Weights of a small transformer language model: 24 layers, 26.6M parameters.
MLP neurons of a small language model. Each row is named by its layer, matrix (gate and up: input weights) and neuron, and shows model dimensions 16-143. Each number is 128 + 24 x the weight over its row's rms, rounded and kept within 0 to 255. Numbers have three digits each. A neuron's up and down rows have the sign that makes its largest values positive.
After each neuron's rows, "fires after" lists the tokens most often just before its 100 highest values on Wikipedia text that the model never trained on. A number after a token or word is its count.

L9.gate462:110088139113128141131116121139111114123115102099156093171168159170133093128132115121176180147115143137098133150114135172134190152114114131176114170146146120104126191140122127138145144151147142139104129091129120092174146122131130117158122092176161136115116125133103146167125167137136120131130121149123091147112166110155121135104131163141105147119125148124120129080138140143139144135145
L9.up462:193102135143091117083178075092105144144111132130100116150137139120128118110127110163125098165137122123110147123127091127133137112121123131151123138172157164110109175144140133105100161106150160117172154065120115115123071106185144138137077113092146142110119120143124138120137165190138111111100121181148138174086131098164113092130121129162105173128098130109119158097104161128146125157116
fires after: "," 68, "\n" 8, "==" 4

L13.gate75:138110175153087125131133118131137106095121139105136132158102153073112136126137118101139099139124100099113124125126100141149097119140093172156142114150146146148101099187147183143124115155147127140116151097130137108145156107179128112115083159109163130117145144123187109142148097101120087113103135093097118181161057144155172142137124136147110098156142081159113112135135130129133101126137
L13.up75:142162097125142139084128126120146130084086156130168135149126147142127134115144137105079125101109094092135092100097115105117134160145124149107148124155130138146134117139159153117133127118157110140138075142132124128110152120116141147149125104173110120154074074130125104111126139146120117149127165173137106132142115127099161127094156165133109117118162075106170087106123139086154108089165
fires after: "\n" 80, " " 5, "c" 4

L4.gate230:122109123116093111102107162131133129151139061151139152143123122106119144127155119092122119126113138134106096109085182101127135162134122159136135128141096143145171152144137106150061123117137143150144107151109134079170131096092121161147132148197125096157167140159177140148102122104107097120121128126118137131113167139103154138097097176181117130168160118155157117090115086124109128132118
L4.up230:111102126134097114120117159138094105152125069158148154143122128109146148137179133114137127142116124123129140165109205112129140152130146180155121111149113134150188118125166098131095103094135134157148118160088127095145147103098119141148160143188099102165152117136149152175099138100128079134088124104144118112113163136105132133102133169179151118141150142134117100107110056107103142108124
fires after: " " 55, ":" 4, "-" 4, "." 4

L7.gate273:155127108146143129118106102113082136127146136137161105158083130143110109125161153178124082109122154127139120176133123151122163150148117125120173143177162102143114128134112115157110144136125109123104137090074114132123076148148120130094130146102141136143136116191112093166095165134143137111172115108113112144133110125136172154101141089130116124127107076079154144101134140065169143141105
L7.up273:118099116150091134158142088110111092079110157160150129138097085141105072142112157160132108138182117118134129136146145174110163171132153138118122145150150137121118140145115131126094135109116105138095117138127130130153142146146148118137099107123127131127145090142123171163173114122127104123158093134115132169099099120166148070106117082150152115110068120089112129117106133113179155084114
fires after: "," 44, "." 15, "\n" 6, "-" 6, " \"" 4

L15.gate461:082127105131113114130088140073123116147131148160071107161146090125105128119139138177102159118092122120150125154116132114147142084106104111104137117158134166095136144115138153117141124155177139161129109089111145122125090102139112117178138117101125159135115135106148124122144141139112126129090155121115129092114119132084176161120155115113093119145146150134073122137180156110074114132177
L15.up461:132159122117108093112155152122122131146116070140141092158121130152154122146094093138106137188131125176145122100127145146143106124123154105119132125147142182107116102121105123131155121096126149098105142141142135141121176112150112139123146129118116158161132127128135103123119157102143137147062095151114120146067162104099092127104138145140176109182091137114120116091118132156149105110132
fires after: "1" 33, "0" 15, "2" 9, " E" 4, "9" 4, "7" 4

L10.gate318:153164136162149130140144133113144120113167116089122142095174138103095144072133116107110129177141111126123109101125134108122132117117130128088128127142102097172098149142076141122118140078164131137176092110123122115121111097152118130150103135138147119159173101152161087117149147143144149135164091118071158165141113129123101149166092127106086143127122111134152160111107119118126127109153
L10.up318:098128104124100137112102109088126199110128147088144126125122122121098152085176142149118115115134144118074105150115137146143125168143131129126152113105164143140094101160112129162135163153135112133138129107139152125105136148118111134098118097155119087134095125159122111102115132119096157167157119150135133100132129127136169146091146161087150069117105131147107099137151203122107116160156
fires after: " Al" 41, "Al" 6, " L" 5, " non" 5, "al" 5

L8.gate293:119124142082111136098115096154140143131112144098166127104139137106114146150115160151128169210162196149141127173139102146121141144144105114147084116111139158121113153142158128121128166174144125079147126107123144151145112111120131107164119105115124161127114153161133113121129127113151122149172113154145146162127183119117139115134121114124098126124163156117099149126153143094150121137116
L8.up293:167106172110135181117135112128148141167142152105120141128155171099165160136190166107133143112129150153164087105157124073138143134124138090128141158134145132135088132148089154124143149121109102129100126118103149117122124125125129173138132146148151160120121101133161107145145092095105127147156166146115116130167125102150119100126138144110132152104115114120123133102127124142100165123139
fires after: "\n" 37, " =" 33, "." 7

L8.gate249:094135099136165141117107139144089076134140131129160114120135112112138132115150115126184121118146138110093096123087108106122149157087108103099160129104098141137133103125121102123078124122109114142151129125127135109146128150087130091139121150176110109128118101113115093167105139086129093123145139135110169117108109119179129120097141130125096131122129145141126086137088124120127139126126
L8.up249:136134084091122124169055105132128119103142152144175149159131122128157083125130108153121156139100122168110121141118143122147137096100170123146127145100108097091084155156100114124152107171121142132150173115114102102055129114139115093104130126101111136135150135157156098123122117158133144071151132134096114140131087124141119132144145107152073107127079123174089104102128118116132115125117
fires after: " " 37, " I" 8, " (" 7, " in" 5, "V" 4, "T" 4

L15.gate664:104122110112133072110164118106138162137152152114162085122108088100162120133146123096099136123115159134063144139125129122110099147129143133120142118107111157148170174113156115153108090102091147097121123143118099134098117099128113160179126145091098099134118109156104153139115141133132155087082140134125168097154143136112118145117118122161175128153147106096153154112135122114082108103135
L15.up664:164137121132109133079150129171158091148152113151183152134117102093139142112126087125118113163081146096165132089145088126113107146136135081117114108090113158141126129085128133141136093105113132156130158142115162055127135158143122116171135154123092097143142095132103128095110118120103123150089058147090132163119091152150131142105112155183138143127175116125117107124090122096111174139109
fires after: "\n" 26, "." 22, "-" 12, " \"" 12, " (" 9, "==" 4

L13.gate690:114154127149136135170096108114155164122158181170164148103138102125129115123154109152117129160149146161115127103155145084104117133119146174141123169087133156135163140117131151133151125152150114143119111105142132138105106114122127115102125120092167098140106110082104122153163126118168129125129158089135153090096162171069123112127157133140078139120137161093112151101106159156117143146097
L13.up690:148091145146128087129131122148154125093124124134098131150163118121110142141102083102152134122143151128146098146166068115118152084133102152110112129133096165122158080114117114166142146089170119085166144134110172117113118100137146144177131114135096131154116145112119116126132152146138131168082096119134145117149126127106166130103126148125068147097157131145091135073112160146106091120106
fires after: "s" 27, "S" 8, " Sa" 7, " C" 5, " first" 5

L5.gate320:105119116126100120123099113167153105133178124167124118151103116117124072137107165145142117140103110138103142161119124103124086155126138180080141165145116120153131127105154090073105154138122141075114143127116117116143077104129128152143121120156078148154154135129137123159157122124093151125106148120139126128114109122137130123109116110145093146082159140145116138072108116134159174146138
L5.up320:117118137112112101106153129150132107119151147158139127174075132147141101109130120138143116129145095136076127172108137106127142142116115108110129159141101126170087107086128109122117161107110125097167110123123132091143082134106180118125102114175132149146140116107144123131122125156103157103142142134119127120087121089109147135115113082153116115107129130173116132084112139104159141137132
fires after: "\n" 33, " (" 22, " \"" 15, "===" 9, "-" 4

L8.gate81:126125114120125143122125180120107132134162127117097130120139125103108093130142095180086117180141137099169093147143143102109137153121162166076116139192141100130096133121091151097124139156140137114167131105126129118125165144118145168101158139087142110102138085139104062130120123094132094125122134104117163126122150109108140186108147144111085102131127134108120155116127153117110154158122
L8.up81:124124157150129172149121129139110142119173139123106172109130118132078144101184119116101109082102140125095095135122119102152142140126167127121116079157115085140082173125117104145125141115129119162120118116112154143077133119118141113126088137106143137114096081133132131113107132107137114116135113138133140106116115136130115197113121074123122132110111125141155147123111187123141102118153
fires after: " Al" 49, "s" 8, "Al" 6, "al" 6, " Art" 5

L4.gate666:116140198135075120123129128178140101137158148123140082135132060151115135149136104107158183149125100146080135135095167132096131137129115101085142126091128079126129092139121099141102130112103136146159163143150139119091171111127167135120140118122159155134155117146099120156141095101123145115139109151110160117129111131101125107107108083178122144107137143156117103113137157100177156138115
L4.up666:137133136164147120167118129152102152144094143141116153120116136076119117144110143129101124137148117108085105162119139120115099163115128161149154150173120090129112080105096136097114099124151128120135160161147129150143110138156145127141138113151132153118110116109134155136113116122116095089145136153162149145099121128113145111155131116136157108083145137138119142117178131097150140171099
fires after: "-" 30, " " 21, " (" 17, " \"" 12

L8.gate629:145095146131138133137128186152132180101104136132142122121140091069134130129132118146095103083132124108165119126144165101150108114144115140147150135108099167131124144114104162145123146151176142131122124140094111099117092122126155128160134108117097081165131132164137127129088112149173154121113155117125089126174124116135116121109139059149135164126081144140114143117141115117139137109131
L8.up629:106122121126099123136098123114136170126139129080127098129140102097151111130131120076130129131122119079126106134117109109116144135104139152138211112158125156146142153136121142160132130142114132120129146141108158112109117106134100082120131103103105115123118104164141130134132126106138108133103153123120111131079121067113136150106151134105098105091109164118132119181161122101127136153118
fires after: "s" 20, "S" 15, " T" 10, " S" 10, "T" 8

L7.gate496:127126156118130164094141130099125096126162128130125162100096161085122137105133174119079132130118172138152131143130155129128114146126151111112128119067086090102145125152100128118163110094113118135165104109097142090130132113138103161113128158128140111113146115143143138134110130112117143081128114149115177178145118129114113153158125195133098130136126131132144142104172149062116146177173
L7.up496:119158131097161152096147174120155125107149107115112107106129139148087158091177105103131114105130106137137182110119152132127130143099125122105126106086124123162099172132111110105188140140156132134158144127104138117115137140157115142079099117122149109109096112122161152162076137161171140159149122131137183132124120137120162170125083162121117090179125130100097117131166112130154145119119
fires after: " Al" 36, "al" 19, "Al" 6, "e" 6

L15.gate430:126127082142123145116130108141121114153117146125111109136126101077152158108109112121098143121115123138107142104146121144086146122118146133133120112120128134098160164127141158173121092133134110118122128126087104085121085095122152146165149133138135179120114097126148136130124165113105133157067165116147095150121117105142125123131127115117154146109121128136074131128138168108171100117130
L15.up430:114116103171116167142081135126118136114098136126150127102118119185127121141162126149094136130146117132144116143101121170107118106103092149174111143100123135137105122154120173127125070191099125122105110113162075104136145147084133151103125130142070163189141157116149130137161139129102129122103114084101123122145173132127173140116133173104192116136094168138108145140098108124134079133129
fires after: "2" 29, " " 23, "1" 15, "3" 8

L10.gate325:122097107152159162122117122121132109131159169104178146131145125098131130147168120096105143094142153131122133090135113136148082115137118143128140119138130151130137135115129133146163177134139176185103109096140114110125114088108128137111095159152088126165129091154128103116110145157161124115122133121118121054116117136096122168100187148156157111105137132110124112113114110129094200156128
L10.up325:131104115143162160092139141127124200088165154128154130102144104128114066139123119170103136077135111137077114115128110130107098108090112176150118132165129129186139178121154142132154122099169137188099119126111149137115105098098094110122106154128115164116135086121114132102119125154127160166098100104107113104109140121124124136123175163136091132072116097128123139127148135098106152115101
fires after: "s" 50, " " 5, "es" 4, "S" 4

L4.gate58:137130137140106094166124108124139127137119134158112124132133133162136128106140131111094184224120119165149066132127111096154122136110163098091138131109131136125140095114107098132151166116147093156108124179139150112165141091127126137116136117162135138100078099163180113140125128140130114092124162128137123145134090118168101102120183143143116139129162120162151097135100166108106111122144
L4.up58:129112093105102117096112118149136097106146090124131098115093128130122094155110122141100105203133110133157123127112143101119143139093152163070110105109109120140159115119092124136110171159138154116129118127103137096147144116190136114127117154118119134146152079145148158123117131132156120114136124145110140146127094091166111132130104138129141123168194115149143093130140146127128128130154
fires after: " " 74, "s" 12

L4.gate59:141146115143100151153149158131109126165118081139113136143125129134132126096174160140123130121121105160179131120146131148149080140092068101094120143128131145133107122129128128141137101142172133162152118097068116146104172192104078126096149119144125111136150164138110163097134152135094132156150125141100110123149155164104122150134092135212115105139147143141134117084120149136156105148150
L4.up59:136119123133157158123154124148163105179148166104113179134120147089137138109156129152183171171138134123114130086113137170102117102153137115158117115118134150134129098122115140107085100102162164145153153123133126127136127140101146107163138192100087140138131129148143128125148079097120162165085141098153120130148122147141153104178106129113159166099068168129131133155115121133114149129098
fires after: "," 62, "0" 11, " be" 5, " de" 4

L9.gate97:111090142107093095131173122087077113153131117163136063133111120123128136078121134130154149076127108147160119118127101154184150137133093126135153076117133140152145104140141135134146139147128122142116084153095123101159152116103139128138108104165135156150193141138096119110158132187128140184106130139133101093090134125094137166106149088120160127106106098094148177124162155148078127140075
L9.up97:100112141138170092117137093151130106151142116154130124069116113140161058091160130124178115133060200180111119104066125108092083145110126125149134131142152130102105161079130126129108125114168110155119130109119140120098102115124149106155127113147098127095134112064151119102115141118083155139128165108106126146109131147130158114140158126153121120125116144087118105137194103115106113150096
fires after: "s" 26, "S" 16, " S" 8, " dis" 8, " re" 7, " C" 4

L4.gate572:124133155121116125153119137134101134110193137082134125138087112119094107149116157095113120115140116094126105133122178110144130168159160182141152127090107146149164086131105112096112108130158079140125143150119108130127128104108160095133107098154161130154141123110110123145122095112138103121139130104136135155126064132132114171134119166111112119135164150118132070095144146090150059140133
L4.up572:133132143151085102122156117132127140074126125174116103114096106089089129126096150107119102142092116095117107113102112096130111115141167179144143092091129153111119084161110140093118147146112106134135148131118116118116122082121129124114117096118113137133116096138141122130095085124131157063151167071154114118130084123124138149152112161141117095095154120125119097130155146108161105115103
fires after: " " 60